config = dict(
    num_hidden_layers=15,
    hidden_size=512,
    num_attention_heads=4,
    num_key_value_heads=4,
    head_dim=128,
    intermediate_size=1344,
    vocab_size=16384,
    hidden_act='geglu',
    norm='rmsnorm',
    norm_place='pre',
    norm_eps=1e-05,
    positions='rope',
    rope_theta=10000.0,
    rope_fraction=1.0,
    qk_norm=True,
    attn_scale=0.0884,
    bias='none',
    tie_word_embeddings=False,
    parallel_block=False,
    init='normal',
    init_std_qkv=0.0189,
    init_std_o=0.0,
    init_std_up=0.0189,
    init_std_down=0.0,
    optimizer='adam_variant',
    learning_rate=0.00102,
    lr_mult_qkv=0.5,
    beta1=0.95,
    beta2=0.99,
    lr_head=0.0075,
    warmup_steps=377,
    schedule='cos',
    final_lr_fraction=0.0,
    batch_tokens=131072,
    max_seq_len=2048,
    doc_mask=True,
    train_tokens=614300000,
    max_steps=4687,
    dataset='wikipedia_en',
)
MLP neurons of a small language model. Each row is named by its layer, matrix (gate and up: input weights) and neuron, and shows model dimensions 0-169. Each number is 128 + 32 x the weight over its row's rms, rounded and kept within 0 to 255. Numbers have three digits each. A neuron's up and down rows have the sign that makes its largest values positive.
A block is one neuron, or neurons of one layer that tend to fire together. Before each block is what it responds to, as a language model described it from the Wikipedia text at the highest values.

Description: Pipe separators between column headings in wiki tables, mostly in header rows (e.g. Pts | Pos, Total Value | %), sometimes semicolons.
L10.gate5:161149134165105116125128143184090119167146135105129104114113155150160187114158091087168143109074069178136146077126175138153156114051129133090154172082110139166133128075133124105142105114077143083126098126161088147142178127109139126138118144112086106099113149126119110127146123165173151152073047148070158144190114136123066056138140131042166154139142153120118160137126127141104130143086137040182108118124096148107119143076125090059136099159129171201125189138113144167100077214110125154042128077160090105102136128
L10.up5:165139129110104103174164124165133176095113110145160103108097157095091149119126155111155169116150090133090142085125159184108143122112163043105073158088163123182150109156181137183165154114076133138156107079125095166166168086158162149094160097104079212153134116185051147126087131145108154124096081135122147124124135142115080162160130137110139129109089105131105161089123095139147097086091162184109119107098104115117113148152114139093126171190121144141161147143094114149106168133146121121106165066070123116148112066
L10.gate174:124148102117148127117179151160141096112133100091046113079194136217116155155135110125146096133103075098181103097160135103126146128094150123198128082166122193122084160100112133122108092113086108153125110134138160109126140174140097120125148116072117137029139126153157130191172134148095141128088076126116094108135113177127156062131174122109135102045122152128088155187154176140152115129090099105182166106156069132114159112109154084115163069108090123122143087124143089135137083091164159175136122089116155136155172163
L10.up174:095142141093082145125108114112075106132143154108127127135129116099123150106128142076156082105123095114067156104133108183184144129096132114178161110197120189088127130037135124149115137083082119162112125154113116074095180127128177130118155097091156143085095089155138128126191161138097139158095141128116108075177153113046170082135148128178095120067129093125121135134124132101145107150103121159136118143147104120119138062136189075129149107165128165224079089101110096132124066090172169183127128090109093156122144153
L10.gate206:117128112193128115124104192105104170153118137120161094161095157200124143126181137095194121133151137056075135140140141069135185110143158081116148121110128090140109118098096122142132140164101117120124115129084141101127116124138089095105150148114104089107113176142138146130142174180173153113100040147123123131164160104081122194076147165149092173144137017076146107197147121156112112152098122123164168088134127144117157105119142140114109111166102114153074141096148098131155107155155157136141177067137195080091166213
L10.up206:156131080121171055181101144096071095148162091110125167183058140136106086161214131116158152109111145128178077085136133180090144128159133153130116117141150114142074108092146131069094105095065136115113140097099170065140120067132142173121103159110167085164140196120165151119142134136132076107142169150103137130095105146140205136134124043118216129084159154093104138134096137091127136147081137076118131124165122188140126142142149084106190120118118142203159127181105127134129063128141113131129114119163186133122143146
L10.gate539:118141191117151078101194119158110115113152146181121088075145163186146116110163113127151136117131166155076163164193222099126106138145084110106127190057185198137106117078102089142123081121103149121095174092100101069098094094200155129115112076053126086070138087112136121165161107165052150162069123155140136103160150050157135101150133078204138163094148140094161128168121127113141134124052075110127152140146100164120145113112131139103097142134178131145123191167151090169109122135077114148145142150172197108140136207
L10.up539:143097109109102194128098167122093076130138189095141132113133117165132125151172132084185126103074090149099139163082101127123180091114132148158108071151125160142082096146145142128086136148149115115124088118110215109110145181149090166120096164114133133157115133152162148160093149127136111117095086107103108130142129114131095127188135134064121121157113166213106091106109089122124120103138162117138160176096057129122070116099175116120141108085067181188111096070113161076136109088182203157058156083083095118102146108
L10.gate717:140129064098147118146159095114044152071161126141174166148106158117166092116176113146079117126073165112126093133135157079094119098135148129116201194108091122188107078086102135149132164185124128091109101124168139140121112078186105138155118113167129119196125178153168106120114124146114092129128127113076095142144119085169139148115091112102155164179067101138171098124094034131173107076128156147142127165118089160064096216088119093126141143070162102100077133155181145128104146090136144135123128123146126110112091126
L10.up717:164066064176144116110131120112091105070103155135154148166093196134141091150209130143049166072115124050159115137154087111096129152148124193175126155107177089101103101113101121104139158120124112114112116124167118188094075089080121093164096131085072138183142158136126087121109162131098124143145142166127119157073087083165131119114153117138138146117171202134176142145130012143123151093108155127115115132122192160148119107115169149160110120106088194152178127096150165161107080159105102142112092106141111155125073079
L10.gate755:169133090122111153129090182164115115149098138073149106091101158125150124139201133135142090110107148104125149122102102108114140116113149166125134104089129067131090114121140127069161127144086159069115097102079184064063101132130148067096117160137109057140179155065142116102120134118197100178130110180116106086148169110159149135129130135163162146079097126109099101184184123114068150210089139086164080163135165119145063111153117122087173152070156108134123141145168090162125072120093146129140139142126095081142107160
L10.up755:123142147152150139160107127157118142196092165127094129113156133132127140131178106121142071136139165135127089102135110123125150132135087159107067182107138142154151104104099175081087072114148149119097081156149133157162128066185150084082124129152166083115174168116094077121180125134102163163103124161153093135128126121140157064093108173127154124118103139081105082119131155169043160141199179127113104064140087158094130153157144137161161102103142171140108149101112190186101099120087155121127200184144180077166131145
L10.gate1094:098133141079026143158077130132090122124092143139081094123149142152126143181127144131156073148146133153156154177140132126183122116072122123122162126099118155117149142102115116130137086142087178142109137156161137134100134097128101095065138109148126098058124150124148126075188101147092145139092140171119070152065227082153147081153127109151189149105127166151078119135100141077101167146135165146111093161155114135113111129036123140103216066128188113141100157144126181150107063105095076199112176158194187124122141133
L10.up1094:200125160158128105154066140130153140183153169166076130152127136111146107153115071150172111117114051115150116154140107092127174151129099118132098072170169130120087120112118143138162081123102086139103144157134118151143056159103119162111109149170156131164179134153113074163123109129153194122145127122175068144126064109139120071138114117049070157164153166148107137147132153121148107142108164117168138151101150145105112126168108111110121137158183130098081104131105131143165125147121138166125088096134122128081109112
L10.gate1328:217170133078137091149077129163095060126141106115092148097145129103168124156142112149148118128120099106137171090120120154138182078125164199113158108135099160166066094160141136085113154167074185058108116103122155050124098090141119146094132150133134105134099128110188106110210152162125143112110109119142066161110150136076118109127136093118143155141124132138144151173163167086109088139053130124152098182136146110166073094089127178101114168113142066139107162169092126102163128148143086125120156164183182129144127170
L10.up1328:153167099126102099140122102137083079119170118109093111127162120081180080177118158142135105055195098109158134152141080192122182109084130099150117105123098135138139144128062135118127130153164151139180113165122111097117143112113084125110100116163153070104165124102148095116122147157129129129091133091082077127142137201097119121105137122138136106148163134140073137151141123138145119099099090133073076147143085092108115123118125127061157096139157120060084126134156196073108099124144142102066085133119195117177135159

Description: Final piece of a verb that expects an object, often after to, who, or a subject: undertake, compose, sneaks, attend.
L10.gate214:162133123114091142136172149119128140058136107158155126131132119107105135122196143139098069133200135148112101165101123048085149112131121100173135147079130085109134140144107165078152127140207111060134132116131119141126094213164073098093076159096111134130116149131157139133104073098104119137117057123133100111123171111155140117149099093084131158155046112089125109117146171032195143148154125078099123143116158113214153100097134184126096104044139152133094095169091124099135091103166156102075100103153112094123165168
L10.up214:183128100164121090152115069107143150091158136142176125191132088122128148094150091081153118112115156144115135140117142112126190092164123132158173149128132135171121150115119118082151131144174131140149101121132140132119109150138086181118090134120186129136100140126145076138149097093186107154136150126086079138172158095165157114103115130109175177141069142087094157180106197112108146092092133080102140109150154188129148128118116137061164161144142069132188144198053067123191116085171129110169130106168115110089162139
L10.gate437:115112131167127096090046068138134112104125176175093132127118126155112120164143140187135117183190141113127173129077129092108068153106154158143100093099075123119140112091155144158151114137070096078164143137086126124158130164082062122120123100125091099165095110073106113107118098113088122142086058159169195119156102131146159111168139073111121127134143132106106114147106155076141191062086116163122117119102148074212137108137136024108193147150138088186181135109112098146091170132149118191137133141086147116128193121
L10.up437:132149090143162140109088150118125152082140100162103080198082070163098106088091092151133176107173132115110138141085120061121106131131149128052184098122104168102115155103135172097163157104069082102096141184126129106122127167116097167122155083116191146137119141088131128089116163096090148111146202154119134161132144118106160127141118093142068166146108097127123117139127153067151133123104137141115161114111196163138161108131132092133107152169099127113109104153106062143109127121190207082145109110144115129123179144
L10.gate705:124190165124087088115130099125074144125086109140123153100183080164085090061142106128142135102163090133175080103127117105114152130123113098111166173075121096146127142150181193097129046124181113125099102136088153095162134130147050157152043135144129121078087159136149132121106118086107177140147083148121113123150160169121168139118143104158096142149090190125118103124130144096111150188170051118138126171143069148110115143157088155149121134105106111063117127132066147211118131134121120111078133131110121114074188118
L10.up705:147090099122167167153171156084123138134148115158179142153056190155132155181127116059167172147085179094091136139168125140125129119131075160126160125095120124121117197170090082126185164125148146103159121130121136103094194103091165088140148139112153114149195072109112160138179134112106147144124132105182148094094177156136140163125170123075109111118096093073188129131125149136076171181105159108119123154110151140136123107131165139113097107066159143136115116097148096088136071100123150130101106119083103160154050119
L10.gate909:106128177105150126150126182116078164098124106088128149116107148191119110123142151123154100117186149150133160084136164096144101142153148144155149120081102145204148125087148176099179015107150101160173112170069107124139163132161126065113079140083126115154150156114105144144135166092109108156074123133162139112091111123133127094128069192057127139131141152142141115145069113059141154132156108152125160123139079193110102178128121125085112141101132067087134135099133085084111122111154172120189178105149149169147166096
L10.up909:055124151174151146159152144131159169107168049139153170102107063194107142125144089138133102125150162159100108085158165090185112160168149148117133144105056073112133197133127149168117104101129105159125151133103122081122115128197106129110121178134178110159178187107113157108109154081110144145133170119182149110160098183127121095149067129148098066160080098107143129117178116082143208156170149105137159151115144142180089143126156142120125125065121080100121066108170108130077099101076144088166139025117139191109181135
L10.gate934:170175169094120121144124168165135190105154122141124127107111102168092098119145180127108080146115115115116096083174151078110073122108154153069113082158098135184141133069109127182149136135138139140089103120128131126141091145155122099172140176125154139085155144098148062116114080067113174166068115145099125101183168147153173110093116171086115159164062119181085078147127162091146131132072123127105122087120138157142154112100090205081125106088124159143152158118147116173134115164195163114119141166114120062123150167
L10.up934:149146171113159201164130091134166183150133098104096090108151107126166095083101142159140135169153098126106100084156136124080099095172177146118191101132118081136146146087106161133147120143125145146154094121127145088091107154149099068121127137126128137145191132105082129132088089091081185115122142134099105096169158155149168116169091136103117138159117096141096079134113163126126143083100142132105109172131123124216110146140084159120135133146096126149159130180210152137143139118135114140105111178108142148133115183
L10.gate995:144178170207115100113135122182175171047097109187147156145120124188180099157072162101125134122113118125127137129167106080153146115171161151129158096099140153136105133106062193134210144107144119146093063133097133110165103163143071136120117110147156110157172147122062123094097108102171128160123069157099131122129127177125154145131101160157119150154112200152108148127197095121176202139144182166161124129139144149170136117194148098135109081128168167172129111105125072160149098146113145113149104141135144155149132149
L10.up995:122155121115109127099166101147094127046093091142163091211078100135166146136107124159172133149144126116116105127094142116154140077206163094124107161092111147130117142136138111222102179093154150133146151210108099091186099208167117156152125136120101135109180163084157108061111112118081108163111124120087161130163099117107132155073115138096120082177137121144160160140128101130131129156100125171134122090141118162084162164073134121113122161173100143124144157119134115147111083155082137130181157206129077097151090125
L10.gate1025:068143150093154141121168131197116157111138108149094118151130108123108129141097102091093069157078095120149129161110087101102122123115146108122114063095093155081102162101145199133148154147085138120160119119131108112109095190149187116190143067164125106133174085092082127144073093149114141167151158150132145182171079149084154112159177171119128156101143200196109116149190132099080153121141137081133140153119132142138155140150126089154138128139138153196131103138067124198175137139147078162136132152086137151182111143
L10.up1025:109154152111078128118061147128120120109129144132114125106055155119125150176141215132031071150132142130093134113125138194176119078130143131162134098131137122168176119185111143159172105151172175126197123183120085186126046131085143139129123153104166098129163095108128114084142147089142109134117113109113126144209108085098124158171109211092135086136128191125138094119155088122102081158227132122074144108164138177113136103139123128110141185196098132093141126064109133097111133140128170160167142119101061196161154081
L10.gate1088:163142082094124164200152155134130163124142166157120165124138128126072161090164148153152146118161118125220091093196159101136112078158110138145144119140118166128173149120154164112090090092119144116109121096130101122134166114196084070121098099103094130167128195105110148134122099137142116185139119113082119139077124158133139042156129122142177119107072149161119129114092167077113151193096144096127119108139149139124132186168167162113114100130121186148069170117123084112175111095154126120092109133104123134148159101
L10.up1088:120144106185154122080122180131200181074143157161081143126078119103135077078127145125138106195113129114155135137116167085084124134143151114130165132064118088095120106152113151144157125139136091107088098148082128152138121147111091138113120181137095130173160069126128135179140161137122086095115145092159154127137130150118080183104077126092133181190135153152125111098138139084160165182128109111133061102102073099128147171175094166219111096133063083174091118178102156110117173095183145199116150096120103128105126118

Description: Action verbs, or their first piece, right after infinitive "to" in purpose clauses like "in order to rescue", "to construct", "to view".
L8.gate0:098141150156210107085146121150151119153034076155127131134121086178185058111146114103083120063144070160159104145140150069159097096186149168139154127109148151086124160160155135107122094154145094135093137129072139141136156082097103146088112094177111138095105108157180160089185082136078112101099173133090104081130109179203156053132092087100070150113173078165112106119086117105133142127091118200131136175178119133157160097110133193109174161147151081098088106124135134119142154123134143139059162136137118103116177104
L8.up0:158128102125115114127185082146133081060057131165141168121102138105169124140123138079133144110157135124114150131166128163166119089139089140161114103152080082122097126124124114121176132142108070153152119104099097167146131145145107085151094116145176123176120086085183126149075083150079163158028156175124104119093137158093082124161145145063083131109105077141083152084159143093095156164127105095095124138122116141135069154119117155147134125117109159123179103093093130145152155072163156146088091047155150097149152100
L8.gate9:122132106133043118150187132091136164074079042166120155070099142097119048144184130136181094154185106138122051149105145088132150160099100101143127133102101090149150162113114137053119111151130108134144166168112117127181114108127144095088123127159135093057106216088142141067150069104105172123146112095118151105135142130113115138109118136144128163113096103112110145132107119151117185159088058143108127084151149172143113161105105160132153111089162118131176116151082035121150178078122121075160207129139096110103132138
L8.up9:113111116106156158145190124121132127153089178170127050152130109138151133120108151097111114095118134064199170217182122117167111132162068118066155097131133102115138131134131136097141091102072116163090161141115112181183141135112152138154085143162168135159109142130130107145129153165018140092095132144082137115081123163158136120146106105129126114148150145086064133121134062122154122084160160181173145125131185164092094122175059045140205110172101112123166129112115137146096098138085126108102128123129110105090166193
L8.gate41:155084126139138106133171165153127096167116209123113108159107145126109109069102117173154160089143134142100114132179154099120148121123101115106159118123133182142107163080126117135102094124088125149087099052152139132171154088116091144073079157193145153141128131106156122154137122113090174167082083139141188096152148129124086103151137138096156118146174093154077108149130173121156132124109041115114122119137132112143149142092117181148153137134135070097099161157078099098138114120128116134119112178162148090106157168
L8.up41:139112135162129151097155116136144081204147154074076086129098089082064107117070116157136149091156089135116159116195108112109164110137107099165208129110166131116109132100148100084129120114104097158150162138121063177122148103091135140208108085148148147111091132106123167135149138193094138182120104172078134117153156139131134097146104111129115090127145163163069126138174118157136156104112124127124113124117121109115165160157110172147149153153111125081147112146112126157150137138152046156116089168204124090092129149
L8.gate139:109130161128154169112116130174154080091087146102133144082081100138083087114138094168145101103168122133117123184183193081158113100113125113142161088174072182098115151149097179111152099104097115168163108103154165162171192115122073084144111133126147132104071144149177126121131072173089169134150037103147114081153176119152183117121091091101094183124133155134202111148138115121100168152079164111103106129194087130111155123125069118126184124088097122128096118191150137165190101118139114167083185123112171093119161117
L8.up139:155063082066099108155158088108075127127134096149098163118195073110118118068160109105072132150158143187076146129123178087115147220164116108125188134124127155144153128153079117133166084210128112166152106090135154138181177117147124138116088166135045124129118201125088092085146122139109130107129143158082151152088130152131131101173110161125153098189075078099142152144115128118132146163175120167107185122081173139150175171149183167176154147126119126112131145110146143047122127141118150132141172127133213122090162119
L8.gate141:121196191116119138113103146129205133125082121094177136070169084195081097103173075145160141111195113168147144113152160117136066151109149095175116119131119142131066144102111127092159099150190128113157107095098155170155140112117134098126053063102132104073095115121128145128156043120089246136117116156143115116127187124179122143124097107141147167118178103160103108163197144130141153141144131158173157130144088124172098158109096145155110089136137099132094119149151183093204151121169103118127162187149089069103151131
L8.up141:084080103079147151145175110088113108133116170079083119131085154093104128104169156140139117148129108154089131079105158056120160196115133148071130101163129110190101136132149090117137085100160141075126119135114149088163148142132139108138104111129094132153190141104046135148111204128153158187091147212145079112142129103057146116212189185062130155137078183136191175129084146102103123150118103159137130098107213141179121157131183165106098149150088146148138098142128149124104098141108132121114086148137104150153086127
L8.gate189:091147176155114108086149137174157103193121129211129114043194107096112116063115128157121076126187165145144122158090123098116146105090138133140088162127167189157114152073119110086116130126056134120093100130127222098161163123230101113158131175171164112115097155161137081140146126133073158204194091090205145181102121161134082146159130146087138135118172122155137139126120139156148142159123108119128120149146042111188092110159120149138129147120134158103143161172142137157168104087107104143115151114127049149131137127
L8.up189:148130124128124122105146085130146140129171156195133176168096090152106102099129109119156099127118178170092130094112140143113123122169117147160162152152144133196087137064124053068134130100077152108116183109155109076162203114145114106106126129114166191180063142179186099175081103111150144124107145152095112120129153118082077143089152144117095102108161114116145194103091090156180094178116213125106112138115128149187113131121213179127129151137119152121165123135144020105124062078118133140154105090233104098105142181
L8.gate288:129173126100110135082170124149135107116127150146111129151125063127102110108143112110115165080208129158126092087151191078154108147155153206122158153095122158101124115128078123118108031130116112131143126132146177141127153144154140078138093161150095041136124145074163101074110159119143065175157034127206158086110167060113165112154089108109123181124092164150117135166109096120099142174104103130168108170132108107155162192049113113145150096114104114173116177097111107105156118131144145175129128079154190100098167170
L8.up288:146113098111125122197168133154165169108073134130074138143105061118143095120159110156149166109206094170116103103169154111159115104069144116082152083082094111103125216119112149164167065113129107152088144147146166167131181116155093099082101086113074056137123117099122117117100169099084077198207072161147105115075183118078140104208087138175093150207097186154173175118157093141101152117092124153189150186112066157151123102127184071135095100168116084129129123184119051136118136064105146136139148120180162150101123155
L8.gate968:149117166109092191174154087126139125101019100145108148131135110081133120140108062113128091122158076148165084173121143157110124109185129104136134143077125156153094114132148155141177085170092069133101114087157101098126080106137099125126101102110077107106063174116156143115099117099105161105164113157097132123027143162160127050137132135152115157110083228115131165175034145148099123125146119141097132150154019122184143104125103150128161093106084113122123122092146162138120151135098091127125156137117150125126128174
L8.up968:138126184097114132096140131086113100177107121103141037171163112140151144116138138137135164159135137148086154054172163071139133187103113147118111116125170120145120114214056081135143095115163129167177116152132146105093168114104106116164081153154123132144142123097126084175099109124111104100163119186152151092136142110174109141096089153142101102163110144165137104196175159103155168121127060103094195190104150157194155117107120179121131136056129158127099110169083114132150135145097132133176085150139039126102172105

Description: Final word pieces that finish a split verb, mostly inflections like -ores, -ing, -ize, -ides, -ines (explores, realize, determines), and some whole verbs after "to".
L6.gate681:139119158064154090105163075102153128135086138170104087132141086099118143125140106113196096174150133142113128115135111109160082142107127127122098087093116156165127093116113122143144109134129121116100133163151136134080104065098099077128131141175067120135111101130129136069081118133096130152206101090090119125153138132062134095160103194180125142152113126149118153137170096138100150118157124144071103147115088138201147068110096132135123107129105205153099145168106217111115104121151108126122132128132069130107132164
L6.up681:081135181131146179114139110119181142145172146140142152069131153111120117093103091165136110101122146177127095164063102084179078179127120085102219166190151136056096156159067141153120145115176108136151117175166124121161178166145115105088111114139153154107156132135161164140091152114084164064147150206146151103112145132127109112098114084171143119116161117131147155125112145119119205117165147135148162143146139139133127108175080138102150097070103118083145043137110119101141134169191110137108151143090153107134156169

Description: Pipe separators and headers in wiki tables (Francis Mineau House |, Start date), plus first pieces of split words (pro, ret, grand) and numbers like 16.
L6.gate1189:142119128122175081086151108155158133149183169065106160089093171168081122139125121152115131123128142139173127088123138085178104099116095130173142144143130112101193198149139107113112091188122104122124096097187115161149079113148109129107113095146153102150115163064129106143205119173120131147118149193136127143142128195179131098115121063149084124073085100150090113165185098070171132100106154086155129086152125104161170072141105139085104146163107110175167131165122106133211116100103132116115182152142177114124132135
L6.up1189:132156141120195080093122143159153166148103117089153133102097149175134057131079161127101167150165133175115138130121126170146074164086076112146133065103078142126122143098146132152161123165143106137094124101143086139103110107188124001082094145072140105149105073184084092121129135162146182070149117125211149167065185206129102158135105090165081172137125154149119123137135186162186131129144104061132044075107127170216100082132101172112149129166117143113103147115110135104196095075062122137078184161178124083098116144